python train.py --d_model=512 --head_dim=64 --rope_fraction=1.0 --bias="qkv" --parallel_block=false --init_std_up=0.0158 --init_std_down=0.0 --schedule="wsd" --seq_len=1024 --doc_mask=true --dataset="wikipedia_en"
MLP neurons of a small language model. Each row is named by its layer, matrix (gate and up: input weights; down: output weights) and neuron, and shows model dimensions 357-484. Each number is 128 + 24 x the weight over its row's rms, rounded and kept within 0 to 255. Numbers have three digits each. A neuron's up and down rows have the sign that makes its largest values positive.
A block is one neuron, or neurons of one layer that tend to fire together. Before each block is what it responds to, as a language model described it from the Wikipedia text at the highest values.

Responds to: Number words and numerals. Spelled-out number words and numerals for counts, often the second piece of a split capitalized word, e.g. T-wo, S-ix, F-ive, 600.
L3.gate742:161130154138102097146149117153122113150133132107124125163109076123144113102122159124143135128152128150141163152086176160160126176148116117130141134122135114120138114115103168118120134171108116149145161132111140078153105149118142140123134142084148119139086103148092090127148122115079142130108132098128157092129098090148118089120100149118149121155119134113140161125139150155143151143123
L3.up742:137097122153075152146100137128111166111111096129196109132138092146110128125126131140149121106104124103121154120161091154131204152136113103103131131136138129124100121106122132113130131115137139139134104105172169122118142132149137095109178091110083109120096134101143088144143155119118168135120090146126154125144184148119134129146144140158124155085123111144126082124166108126135143143133
L3.down742:143118126155113125121124105112149133141123154106129135120145136098126131075094107125168190139159086136130149143132132121149135134148074131131149166138118105105161159148129158103129121144160114122159147111109129070155152116132095120161112106143109124134108116125122101116135123133138152149094085156136143114092165137176096099115159133126137141153101155166075147131092166117170091136125
L3.gate828:096165110120115161126126146176159078129115094112130148149134127134116108127111134155121083148181106116156094162138099150115137152185140124088128121126144156143150136120158114152140127138106208148089161094132174156172130111136097147120128140121156145105120145157103140127109102123109116114143176174116153122112158150140155142119134080111105108128154144127109159097153137118142098161170
L3.up828:128113139124176112168135104154134098111098137141102177091154128150113094149140157165135135158126119121134134066115115122106124143093106168137121119109107138117174129124173088127130110137122125142117117118146152161120133138139150149114139121138144096105117159118131104171132104121120175133153099155094137086153162132141152159087129157141089160115116155119135082139105103163132089119127
L3.down828:134154105122095136152097092104165079114130192130092128115115126190160111111127126176121125158063145148137120105152132128114130085139126122119086115126126134153128146158129109100105175106103141102111174083155124127134133133144149160087126097164071150086124156129106133141115125129080167122077131143159106123139174112134170144162128111135095133146130096152161120125118094138147121201168
L3.gate957:133120129144116127166158128119145102144099153147145148165138121105111087141148126169135072168129091141146119140113094121123112109170153105097128123164146154131130127149132100158114141122143145086164134111173101119127126136131100135111109141133121128091152106080147101136128113164127153115173165161134104122117113117123128167127108154116112132106089152114093102121141143146146104119127
L3.up957:154098131126094169130094127100123100080137115116152117096127120114133140152087156141123120143103084138143149099066140138116168129129155115110133080126129129154135132108092147140115157147104151113118142149146118130093139133134100151139103156104086139104109134098142112163167115117126143103113144179156145140142150114120158126143101133108135163150203103161124114119111123123114065121159
L3.down957:151115117205154113151125148080118090163101174125118151131148139140120122115132149145114099132156142148113111112125120137114133139136143110087111139109107134130125131145112128146135163114150091136110120139122143120104147101123130143101145114124130138070171124128156125143189153127102170104103152160147109134103147108126126135119119100115141122144101132110119104109129178161153114138111
L3.gate1200:180116186090111122143107101101121124103133117114165166099112150078146091150132112134115178156147111092114111147100092135095109139127137126119138119119116137112117129113137132141129134160148135118143112109131154154096133126144120163123133109106128101077163132138146076126111191138158148140107151172156123119152146121136150112117181183137111141137091122112108154094108129119109123137114
L3.up1200:124145123130117132113119143161146116108148116101159147118116133157111101144136095116097127157177105119192146109108170143169130126141116110147121090156123107142139138126135113104175142168151170151127145167160151084112094122104155121103121172135172167119114149132113144152126109099131117120125108143132138178117138119105105124086123124126102101122107096117107097116175057100125111118139
L3.down1200:153148160097116137153045132082148157078115126130130123146146146168107121076069123108130105148115153157106121101123132130111108149138141132129123152127155139104147123171085093165138128140150109120131131088113087126112121131176132149137122125108099134090146151099127128147151159093163130143141104115176115120153148131084128107123137143120157129106115138129105087129103155167077132127134

Responds to: Ordinal number markers. Ordinal suffixes after digits (1st, 4th, 3rd) and ordinal words like first, second, third in rankings, rounds, divisions, classes; also decimal points in times.
L7.gate1115:087106139124134137126137112119093130124151129146120139130152159125148155123134117110085086089154128153109110094143134155155085140145174160084152084148123112122139160132101104143154127156100143111072086138122115111126158142119129175134082130123123117096146143128129122146082127160182115168117102134143105139164125157148125125109142131102108101120119159174125118145118119151108118108177
L7.up1115:140135114154104128138118164115095147133138155105086120116091138120066128154154092179136145121108131166098128113122113122134113096131149118157103115110130135162153113163159133126126121080147081105105118124167126078124110133143108117137113155113130163102111116114119107157108172144158109130145103131148124118104152149129153115169125134106153123134110147160185104109122074151141115148186
L7.down1115:128113132133102136122123128163136127153105142114115159120129137111083116205115167157148132134145106122136094168170156160163110137143145116114102106108154187136139150116132177177136123091110079093129147125140151085126143137130133172086140112095152112104165129119139100108123124114121123129134109134170140166157111090142125115095129099130134123128115139130117149145127122147089152122164

Responds to: Ordinal number words. Ordinal words and suffixes marking position in a sequence, e.g. third, second, fifth, 1st, fourteenth, also debut, in winners, seasons, grades.
L2.gate61:145124111103160113153183135152158115104163161100128115113108111125136096142098129132145122114169135130132136115136104130143147125135129144116159125107142150130102163115161130155118141140127107093141168104115139144137132101098095180085107153130100147121128202117110157145158141130099147119139146179084101128117125158128119136130103150108152120147127121117105127152140138098197144131122
L2.up61:131087115135133157148131121119103138136088068113108132150158099109145186104130159187167097112089115184149081146162121111174116137153134160116132083165143107143102116137146136121102081108091141168149126134096119086188154139130132142130098143140146146213157143081143131108114070145172122132113124154178137100102098133090134111125123150125112096087131140156080150120159130083119104132139
L2.down61:139052094142128124135162166127152109175116149151133099133123152117089122087140156164096140120113071136175141142158132102108116138134115108161106143137124116083120156151139152118135117103138138106138107128151131111159129105121096121119114105111087138123140171106164123139116105139110132102150115134123121156094130136113141115109159145063120131119097147131099149126167118131119105111153
L2.gate850:132148113139128116169143127085165129147181120124143110176124149130093158119146149139122193109124132124121118145138158104123146112128147086103163112131162136111146132099086110154090093116161134096090102136109100102169136119128076119141130119131094112139134109118109075138102087125129105156118108121098138166164064122121093096162104131143152152150142144144121103150104103173124111155120
L2.up850:143099094147143133165149105103121167135126111155124115120076155131095147134145152078123156135125126129151119145128164100104078137074109105115133106173119124128136116147167099100097144148172129124117105119152099105124154128167114130132138070170131097112149137140145119155094095097101109085132130137123139087140112137144140146118133125143157089130110126143155098114126112149150138131156
L2.down850:120130114168142106119130167131165118078110140143138080136109185132133119127109124131162184139151177079108115133149142110125103117156135135089118152110114126117107143134103109138163115136171171102063106122124118120138187110129128092158131109152114100127161118129107138122110089089107116145129096102117119074122160138154138104148196108113138096163079124104112123108118139173152096109128
L2.gate1176:119105126102126146129144144159101096089166130136094119130117096127123101117096130134148141105124111153116117163114139134103146109160113170097090105096102097156146143116164106116124109116127132152163102121125143126163128111138105162146072112095133161126140153124112132157139129119155123178121115167072116113155099118168170141138105138117158114084118095154118103100126138143144119148119
L2.up1176:115151129152111139180127161123093124084096129106130108111116098083123109110157154162130162103176078130139140148159102105128146102075163115169153106077136174113129155119106116109158127126134152176126118121138136067115133104150114094130108165160165151128112096110142119114148123145138161143103079111098151158131125120140127129110090084122100084144105093116135127144104134104173133069149
L2.down1176:165117125127124122163118118113163089145144158124106147156096098132076161134111141176151111123157145128128100145124068126123113176102163148093079167101135129163130100127098118140176093084172151109143084139101130071104103187116088157131143169119096123114132144116133118113112135169088108154104090141163125122118139122102096132145154130133122156125095135111155129086172130161109113146139
L2.gate1193:143097108154118120139117111140115086100163133135126105138101179153146120118151109093114096159095113133115063125168114150152152116167112128144082144113126145154152126122106078109143153129123125107099125157151123140135156096143139154103117118134116098098118125143141131139130167164163114149142107158146109091112111130169113122126098125101086085113136135130134101115133120100096121121176
L2.up1193:183166123108114141128138149147092102082155094197127136091161104113101113100149122150134149114139110148112112139139148199116115138109115146098177116113126081125146108092164134120187110142122119120127144137139149122081146127142146139138117158106112126094125164111104147165152155132149172132113142168110136103127110121126162103113152129144142099087156088147128115103133158149100130129086
L2.down1193:114096122118111135117119135150109107121137124115133129094123134147145168186180140107146152141155154142111073151143181142114108137160093156136106136113139156169102107120140139134128141149127119121170131146135130145135144116170091145099127112164104127086119128099125163122175155140124119140105093118138133120154145120131153100169119169097118118113117145122159153107102133112075098155127

Responds to: Spelled-out small numbers. Spelled-out cardinal numbers (two, three, five) counting or quantifying following nouns in prose, e.g. "had two daughters", "three nominations", "Five Decades".
L2.gate55:162125102147161158085168128143126173110102143162088136144091136099112089102085123106127141159118118134097128121125139129117118132108133117158149129138133141118149192153125160142127133142118122145175169077178113134128112140152142161143157139125116133170114143146145155131116108150126125151129103107107116159107164120125140107139112152139144118100121143106105171158140120118167134147153
L2.up55:106122050117132100130113124132130159088123150139124147138132095069122128133148138188073108136120155116120147134070151127113097187136122136122134119167151104135171125135164131085130095152100129158088181123109126158121114097120097124114109143118120175130059107130113156125119116141149181098146118115154160145134150139110122149078094105111127113110142126103114095144173096167106153135139
L2.down55:135126123095099124109107130195127118099104138096137159143118081101169102143128184116141099124122125174086118113166121147127129157126115113124144154143099141104172107135089140108165115146117156092158139107113117107094146110109110115107074135088136153123105117120118114115154149137133101105105132137112102084133168109076132128128132108125163081108111124098117127071136150090100147171127
L2.gate329:141070091136159119151134132106119144096133140149121153141071132157137161125111147179161126112116135165096087139134146110147127126191133146116071135115126134100144123125133092121160069128131155107077145125153162136121154128102128119104083149082143144115128103131108108115153139152127132129112117135127119143132154149096094091160100154087141092112118100094120147089097091098131102170116
L2.up329:129134120133115145145156159117075103106124115112133162098120116115134113141112105086130106170141182131137131099137142121152115178089111122115124177124139135103122149139130116142125099097094128137139106104142121137147099118090121065121117162139130120134091135134164122112119140102109157153106116086161136131108141118099147118138085144145110103076135146125133095145105078108146150116163
L2.down329:168128111113148125076131098115118116117143143107179146117170115091162144112161148146127087117103131140137075152168137088177131161188094118137123108104123126127133131156063102039135080110147111151159144179110093156144092124141128151110084159121155130126146119146085145088103127167112098165114119103160084104153159171126161124147119128118128151110084103107167118116135123136154138124132
L2.gate469:137135110061160095140143110091156123135145145131157137138132141140143139122142153120122152178106101124139062127111137144162131100128164086135116130098108138114160110137132100136131126156104133122159118160153094153126177102143111109120115136134109116133142143067186133171156169151129119114132158157148133160132164144140132134170134149131106158121110138116147172156144118139149144131120
L2.up469:101159114126090158112132145101089113110179104108135119114157115123100102132152107102146154135163097122133163149128123135082126103126128116182126089133136136122136139140082125135133110141078155093105094105132119095129101099111145153109124147082143128128100135135140076144142121098089169122151133123103149096145110092123116128098151126103094163128144158141172083133170101130134153116136
L2.down469:135131117127137126143120133114097100132116184123172135117164143147164141114130138136159093161093141134171110107126095109130154140149114152169108186123116117143128120164088121065116091156112137120139122103135070160125106108145128122079115155115109119124173099103150102139165136160106122131098165152131122143121147126136133131155086167121133109100123122115169126121142130127112142123139
L2.gate1146:113126134157108134144139109113119090100128159119125110110118111109143121098149088168093124162154117157092149129093092112136192133138135132114118153149121154107177145133121127131141144106144106119157128135137128093114136151162114147122159162139122183093113106132134136099123159157124135117126144137115163161129149124106155134112125159107108148140142145148081059178163110106143120171121
L2.up1146:154135120153090144141135113143135090116141166092152132135133077129144108131124153129121131132166144139170115138138115136124159132154146089078151107159141122105111130104128089143154134152113170123096093107146097130176119118142113169131145160102105137117089122154168109143151153109122118120124147168124151092130105088091087124090122113121075109145120133169114112136134112108135125111130
L2.down1146:174093112164121092152134130139157128129133144150134140131111113118140073104153163124143079183101152184161109129118121137097146139137150121086119126123111134144158164146111114109092151148119169129138138144122121139151141077163130103069153138064101179134152083153142099130167145138105122147133139156123093125098124116117135134141131127119094118137122128156105133121105130102168128125125

Responds to: Numeric separators in table cells. Decimal points and separators inside numbers in stat tables (15.40 m, 59.25%, 1:12.01), plus year-initial digits at row starts and occasional prose "to"/"will".
L7.gate444:105130137127123136173156088122117132163139159122091106130120128148170137108109150131103130101164130164114133135126168062121133134161133151128109170118167129109145138120116153108113150151130083138139109124102083135132142108144117099142101129098160113152153139142201133149154124154124156152107113152119156134107100116156134130068139167138122092145116135160109111111112134132106147088110
L7.up444:132110133126152141110145123128145139154193147140127089143107150109066141124138132135135117127121152136133141096119153124105129122153168119117130140149191109180154104124150104090152128125119155168115105142112165108175143131077137096137128147139113145148115079162122103138137121134106097132113137083118168131115119105126088081100114180117134135142143125089180118150161071135125126143108
L7.down444:097146153166098141112124118129104099139158142149109084133115126157112162097097118126125132135140127163099169142103119124155101119130155127114123131114172128125148117098107122149120134133087107113151161091145098144143135140102117103113183130136131185081155175132138098133097169103128151110109157115118116135123116171145145111089138145117141149172099129093108099134136117120119147139102

Responds to: Mid-word "-c" fragments. Short vowel-plus-c pieces (ic, oc, ac, ec) inside split words, mostly foreign names, e.g. Olmec, Velocio, Toluca, Picayune, halocarbons.
L3.gate263:114119117088160142105150103141166080140111135153162124119066166118146139117173127082129108128092131151139170159137166135163142122104109118103149112177154129096089139127142129140081103082144112087127140117150151159127117156162086118140156079132148119170097155140113135128091106112137109104085111121098121126135128168100138169151154126122124148130109112129142154100098121145126137165123
L3.up263:171113146158115187174113141158151148118130104120163147133118162123126113101180101154138149130130138116120131152123176103137113143080111122111130147160117107119124117124134151130158106100177143135119173080143115099130081131119106120122183150092137114155135178185124165123117104116165122133101133119074109085120108132109158128117139105151114132111148130157158139104140112121153077143131
L3.down263:098119088118129092123100166091145099097162131141161127102139154118151118053125105129115115154114144144110168113082119121128117129150109121086095110157140106130128128143141093111077103067137102132146126166158151129124108127121184112152124179150126158171089116130131089132119088104173143144117164143141121112110112137106124166130181153123125114103177128151131168153077121168131142183082
L3.gate744:114116119065145163118134137103122114161145126151148139088141123134126156113099138102133164134115116084132140131123160149142137150103131143154140173091089130150140125114118139127112116135115143134145124109105137167147122165118147149173085098130155087139147112145093141166111123095103108144087144149120138111156159135139130115094128125135150139170128148111135087086126141108132151139112
L3.up744:093120134161125103125129138165136142142060153152125136135114130082127165133147135125128116132137115129137120065110184156122056138131110144136114109144120115132144132160111135116129128094164182122153122100092134145132124110157107144137151167166075148174055121159116113139145124121187114097129104077140116097118089074115130128135131119128147121101105098098109114140123106129170102118119
L3.down744:151086122131135108146095095108111125150146161130102129112152120165153120149142073093133130142146143109175120113134153118073163146152151114110144106092147143120184101131137072106101171106135135103151129140150149160135144182112146147145136151130158122086118109098209126117124116148146150123129135104141103108131067092101119124164112103139112127171146118120103126141067131077059105082152
L3.gate1145:141124130118150118131140126155087141132149154138114144095120142107116155139112140091107144140134129126115153130115120085132116127107133155121103117105141098126138151120169087099121154152122130094089143137188138159096135103134178110145165133094149120164147164103203107129099118129114128149115088170095124127107143147120131170121140154162164065119131129122159133117148131112159090098135
L3.up1145:103126120116130116086109087120125138151116137092106120126117163131131103090091160131156131136125150119109134080149092140101150155111141075126133120115145126103178135097100086156121154144121153072154097112146091133118109117155157122091139124108125159165130130137154133120148089098123123145088150111154093140098113154119111162109102147140137161134129101130167140120144132155124146124107
L3.down1145:112120123122155127109146155115149141120101127086131151171158117096119106126145106089124159213142101128099120120125096145118092115148122091166110144160128150141112121099153113128098112140167175168139117149121129125136114152101141142093109128106126135099150143156117155131137129118143141089111146108109124073108128093112156165116106116126098114160092126074128104160148151108153170107129
L3.gate1261:111096107078157114119130145117115089114154123135139120120089122102144097123113142123139078151102123108116108183150133118096116146092132122104093121126120142117131123143124101089115107131130129076133165139126110138108137116125119124128132110113131143117100102138128116150116134118078124169134109151090127106099131144117114119129110090152122133171123110145158157095148104120131170149083
L3.up1261:170141129123107106113113155140177087099103102143170137156109152138116120108132102182172153132136106095148139117154094156125134117085125102123122067133141140148110101156095133091132125124140134112117171159127141109127142141096098141174115120156119130171124150145164165129116156121122109130118132120118144124096091152104159132140099104120128146143120142130132131119096112168115133090160
L3.down1261:127116135107114110066166131126135108153104132156095182134146133150105143120177137159128115145081111153128141115084123136114125112065105090146145132102119159106140114150162134133101114087133099098137116198114168123102120131121121151167144151158075153139132112141128115106102128156151134109153128108101152098124091141068118126130103142159167126150103145147161167110138073136126148137118

Responds to: Small counting numbers. Spelled-out small counts such as two, four, six before plural nouns (had four sons, has two subspecies), plus digits inside sports-table cells.
L7.gate403:133108093095144141142149121145110133170116161115112128161126114113096129149150124122115092163159142128138143079144136069210128159129107127106114172126136132182119123148111085121103132109100118148102118131099127102119110169100122127154126129109108128134141074085141091150148148166106158129132143161126121112151149154134132165106090119141132105136137101131143099072153102155129104128134
L7.up403:120127107116128112141119132116147132149108131124121165158153140089126164141132134129113130081085169084113095139140175150110139151126127068120146114129087088110101149096087136117135110182090151164120114100134101118136098160144141141115116127153112144150152145136153151140097128061119121158120151146116153126129098118124079117120100152166075134120136127114106155133101126118108181154148
L7.down403:127155114164171122125114117118133123103124138155230144149151125145096140068134130154118121120066106087122111130146098135121105115065143126089141143118140140098114110137115139120104118121138147154118112119115117092066131144105130172118109166147122139182157135146107127130108101121115108126170150160106113164146074101148099091109103155121128093123086138124078146157134139121145113126126

Responds to: Ordinal number markers. Ordinal suffixes after digits (2nd, 31st, 3rd) and spelled ordinals (third, sixth, Second) in rankings, units, or editions; weaker on party names.
L3.gate13:149157135185094155118131127115135156137131116101139125145076109158124082135125120113093147140102091132153093096109160129162151141138153119139111126099120150095152155150129107136138125107131149108094122074111141081142133115131138132140078126179117141095171174132095156135103121133150115082114130178143119079096101107163175096122113166132105104163111120111102125139120080120139087132105
L3.up13:120143123122134133102148118169097169146113138120097164151121155112152138161115106129145137110114117176161136085165118132136103134136067158104119099102145118117136135113146138121122124162093120186137108133148151122148132109110138117124122117134141110146102127123104121123108109127156180125183137117108103109150120120160155106157144107093097132146157191113142121132147091154118138104173
L3.down13:102146141159148161115108155126145153141140115122104097141096151146141119071136107095112110126116070159136120174126134122122131110129157107170093149116165160090128145109157110154159108121131140121125150151138142112165105141110099127131127117180120142122186127138119117072106161132102139140131126128150105143129129143125114137116109117160147112146107109170129117154091114104139135111140
L3.gate20:125119107136095104153125167170128130145149166137130135112105081097094119135109123131129134152126155124100115098112146174084116118150113142154098114119086140160145116123131162118142114085113082066149143148144127133112148162149115180153141105161125169101127141104132120120090150133092143115069126156101151117104137142128142103148166153169102111104122122173142111178147134160125148118122
L3.up20:130190111116128093147106094130116111135145114124146090106061161141088124111124137119145093106151151066111115143104146133149086181134107152136115142130104129148112081119090133133155157090121160128129114133147140161141137114106110130161110179153134150148141140080192117155089128117124083089132142109134115124117096125157142093156164111100116094111143134086097094123106131128116095070121
L3.down20:132120139109107130139068146176112082119110101156126160115127170144111134143131084093121100125151098122119106137151175129128128134140131120140133115080117131082135109154160076112117140116084128133184178118102177161115155077169103114131132097149107144102161141150148059121075144116129148122162100134116116122106137108111133154114139171095171132136110106123113138098155093128110112127108
L3.gate453:078101082142115102144126175127168129105166120068102155096138088121091151133155116167105118140096138129086106144136121147113143146127131058131128160074111158153147110151138126166123105134101130093118109147138138098161148116106073156101114164135126108122164149152105109138140109144151149125118127151142136130142106144154167134163096145141156104144131144143164138145162114132133112102154
L3.up453:071160119138125126124108183138159152099104187132115141125134152184105125158139135132115147118150165103152124150127128135129109081111107082127120071132128125114105115134126125178186140151115117175157115127101139103132134112095129099106110165129139098163108109101129120147130106100120137151133177124156163145153118148139116135127133131120119145152097091123163137140170131139127112141107
L3.down453:124082091114133157140088173131180124148166135101090165151101135131121134096164101130151151141119123125119083084120130106114105138068106105108149139129142149140158092142126115149097131105151140155120114150121117123148126141117137160103125118115101098115157118100159093127135148120116148121100156089128126115127140116107147144129151152161123084128084117107125071128167092179098125138156
L3.gate867:141129131145102064120122175123080157176142113133151125113115151120119169120136118169148133138090126141143094125127149136128132150126140153153131117151123134142097089122111088129179141156111154137153118145125125057161122105137120127155074122128136134120133086124149110152137124161108148129111095141106103178100147117152105168146122136110138122147125098137145168131110088128105114146137
L3.up867:137129133119068138145121164152093130137065138099129099145163151174141105125137147115139148090100149124125107163121078168131165146172137132168136129169129133122132132132164126163140141063117076097141122121146093101162155130089131150168082138101084123089159138105113106131147138173110120164119155084152084122187129108116141152141153114130148137151109173150117161084113103106107115152115
L3.down867:096111102158100169122125139149085108111093148123116132136125127148088133079140141146142107158152113123166140099151150136137104136159149094109090138125137131126134118090147112175151156089099113072160136124119134134135179137136094070132127114157106183135100126107137104155165108105118127111075122147137122098115165146103126131120137159119117156170122162175103108115114104155124106101112

Responds to: Mid-word fragments, table punctuation. Fires on word-internal pieces, especially "c" and "ont" (lumines-c-ence, hand-c-rafts, unc-ont-rollably), and on decimal points and pipes in tables (18.95 m).
L2.gate467:094140145114134129122155164101153145132145138128174138128104159146101092137128180101119142130111133115140171106131122052113102146101089102149158131139128128084121123122148111108148083129128102133127122143187134090120107145115148165120128139145111118124153176115141144157083144112147131155122147118145103167140106160138111127121197119137122135092122128127141133131125089147107114180139
L2.up467:139144164103139127122151146135112134131143113161158169140107123134073156147118132125116184083119122095113116138169182159171133143091134128116138129161116130130113135147170137132116115125110121141166113104123100181125104085099131144122126177127112145107142124111110187119162135150139150119096097110090123097153111138140103128137084158100141082135125110132142148176113147153145122139124
L2.down467:118133149095112184110157112165159114126090140097142097141133116138083164088138140076122176146111121136128131168125139101127185151146123137133147136149111133098130166153155141098088106128193138121170140115184142135129108165091150171104152096107137145135127142117137110124121152144171143128155148124148118146125133140109083153117160103143139143142104115122126153149073156193132149097114
L2.gate485:173137124134111095155136100098063194143085114107104143111117103116104141147126149059116108142104119102095116082143149111092124160137121138109126143173127152137145110126142116095072159145124130083149056123111159116124070137126138101138125099124108083091122093165130112091137133105120143135125124135115153155120158130132099177110120134099154174127116108127127101142180105171119094142137
L2.up485:137129144124064171117141157122132093116096112115130118127120118086151112132149127150116129123095122116097155115125100111095115073140168131121170159132113142118137119160130057124129108080151105141108113182144136119134147145142115137138137150125117156147116165139153132163178102142149136145151121122164103097112099143180141102133155093131120163126140125134123123119133130072151111122116
L2.down485:145135124126126151123176152146120100100067142147112111117119136158143116144142112157098105093122153141130131146131101123120130141159108100125143109108124178101091147088132098114148072104131101118119121152109126136140182113146091101135147139175110158110099142150163126115106119133110152086145144126125167105155128150171169135082130153133141163143140111106105161112158160068135120121131
L2.gate573:095124120165098098130129134111156140122154148108158161139134113113151137123136113095114161132151143094091122135108123121111144102113134141169139156137118124112144122126105095090101135119141115156133122138114152111159140123142133127153139146145124098119155152154094126139173095142121123121118159135144101153085103150172118099096137152135104112097125093093148129153102138131128154136160
L2.up573:126088142098161103097106137100135132098120144105133120147117095143143125097109166135123155112144161160129119134126133099134152130126126132140153119091144133106131143125136116132092115103137143119107151112065125145171134133154122160159076130144098147141104124095180127138138163129176098136118113168145153111075145150159105125120119131166112116141135130105130115128132131136123149168099
L2.down573:122130146138162101105083148136164154133107098125137114156113095167102130129119118146127089120120143120111086105151143165114126116101127074112171160160117112131108118118126175146140138137074161132087112157102145100134114074154139094148159135111123109126138089122143113110132161087088113116181157121113130165089137139144138128167071076117120117167144090117128107133131134101069125152156
L2.gate1230:096084131133083163137123119079098109146118153153151160147164093119120151130126088150091109096112115138118145077146150155171122141122102123148090100102108132094122091126122103139160131131160123109093112106177162152128108129118114162182142108131141135094137110169116190129107154138057082151153100172128129122132105127098140121066162152117086164147122148092093088129120140150108114123126
L2.up1230:111157124123101111113120139132114112136125184135145108128130120154137128132152079062103097110131108137147129137126119104119193131127142106149121135138152152076121071159104153134166143089175132116102133150166120113151094094140114089103132145173064133096149140133191167118112104110130085141109133165102106108131096165137154105124125141113100139160141128170090138155152126113148117162126
L2.down1230:125140142145082133052150082056154130133106102101129113135132127080118136118108065103144151118145142119117137156092165121129097135140145129117149109099103108104109087139128136142111163071092115162164155128163074148148111095109141135164146110140107138124149118101111108157149125164122128134145084124136129151103090126098100097118098121124100133069166159179106161144124150107141109149095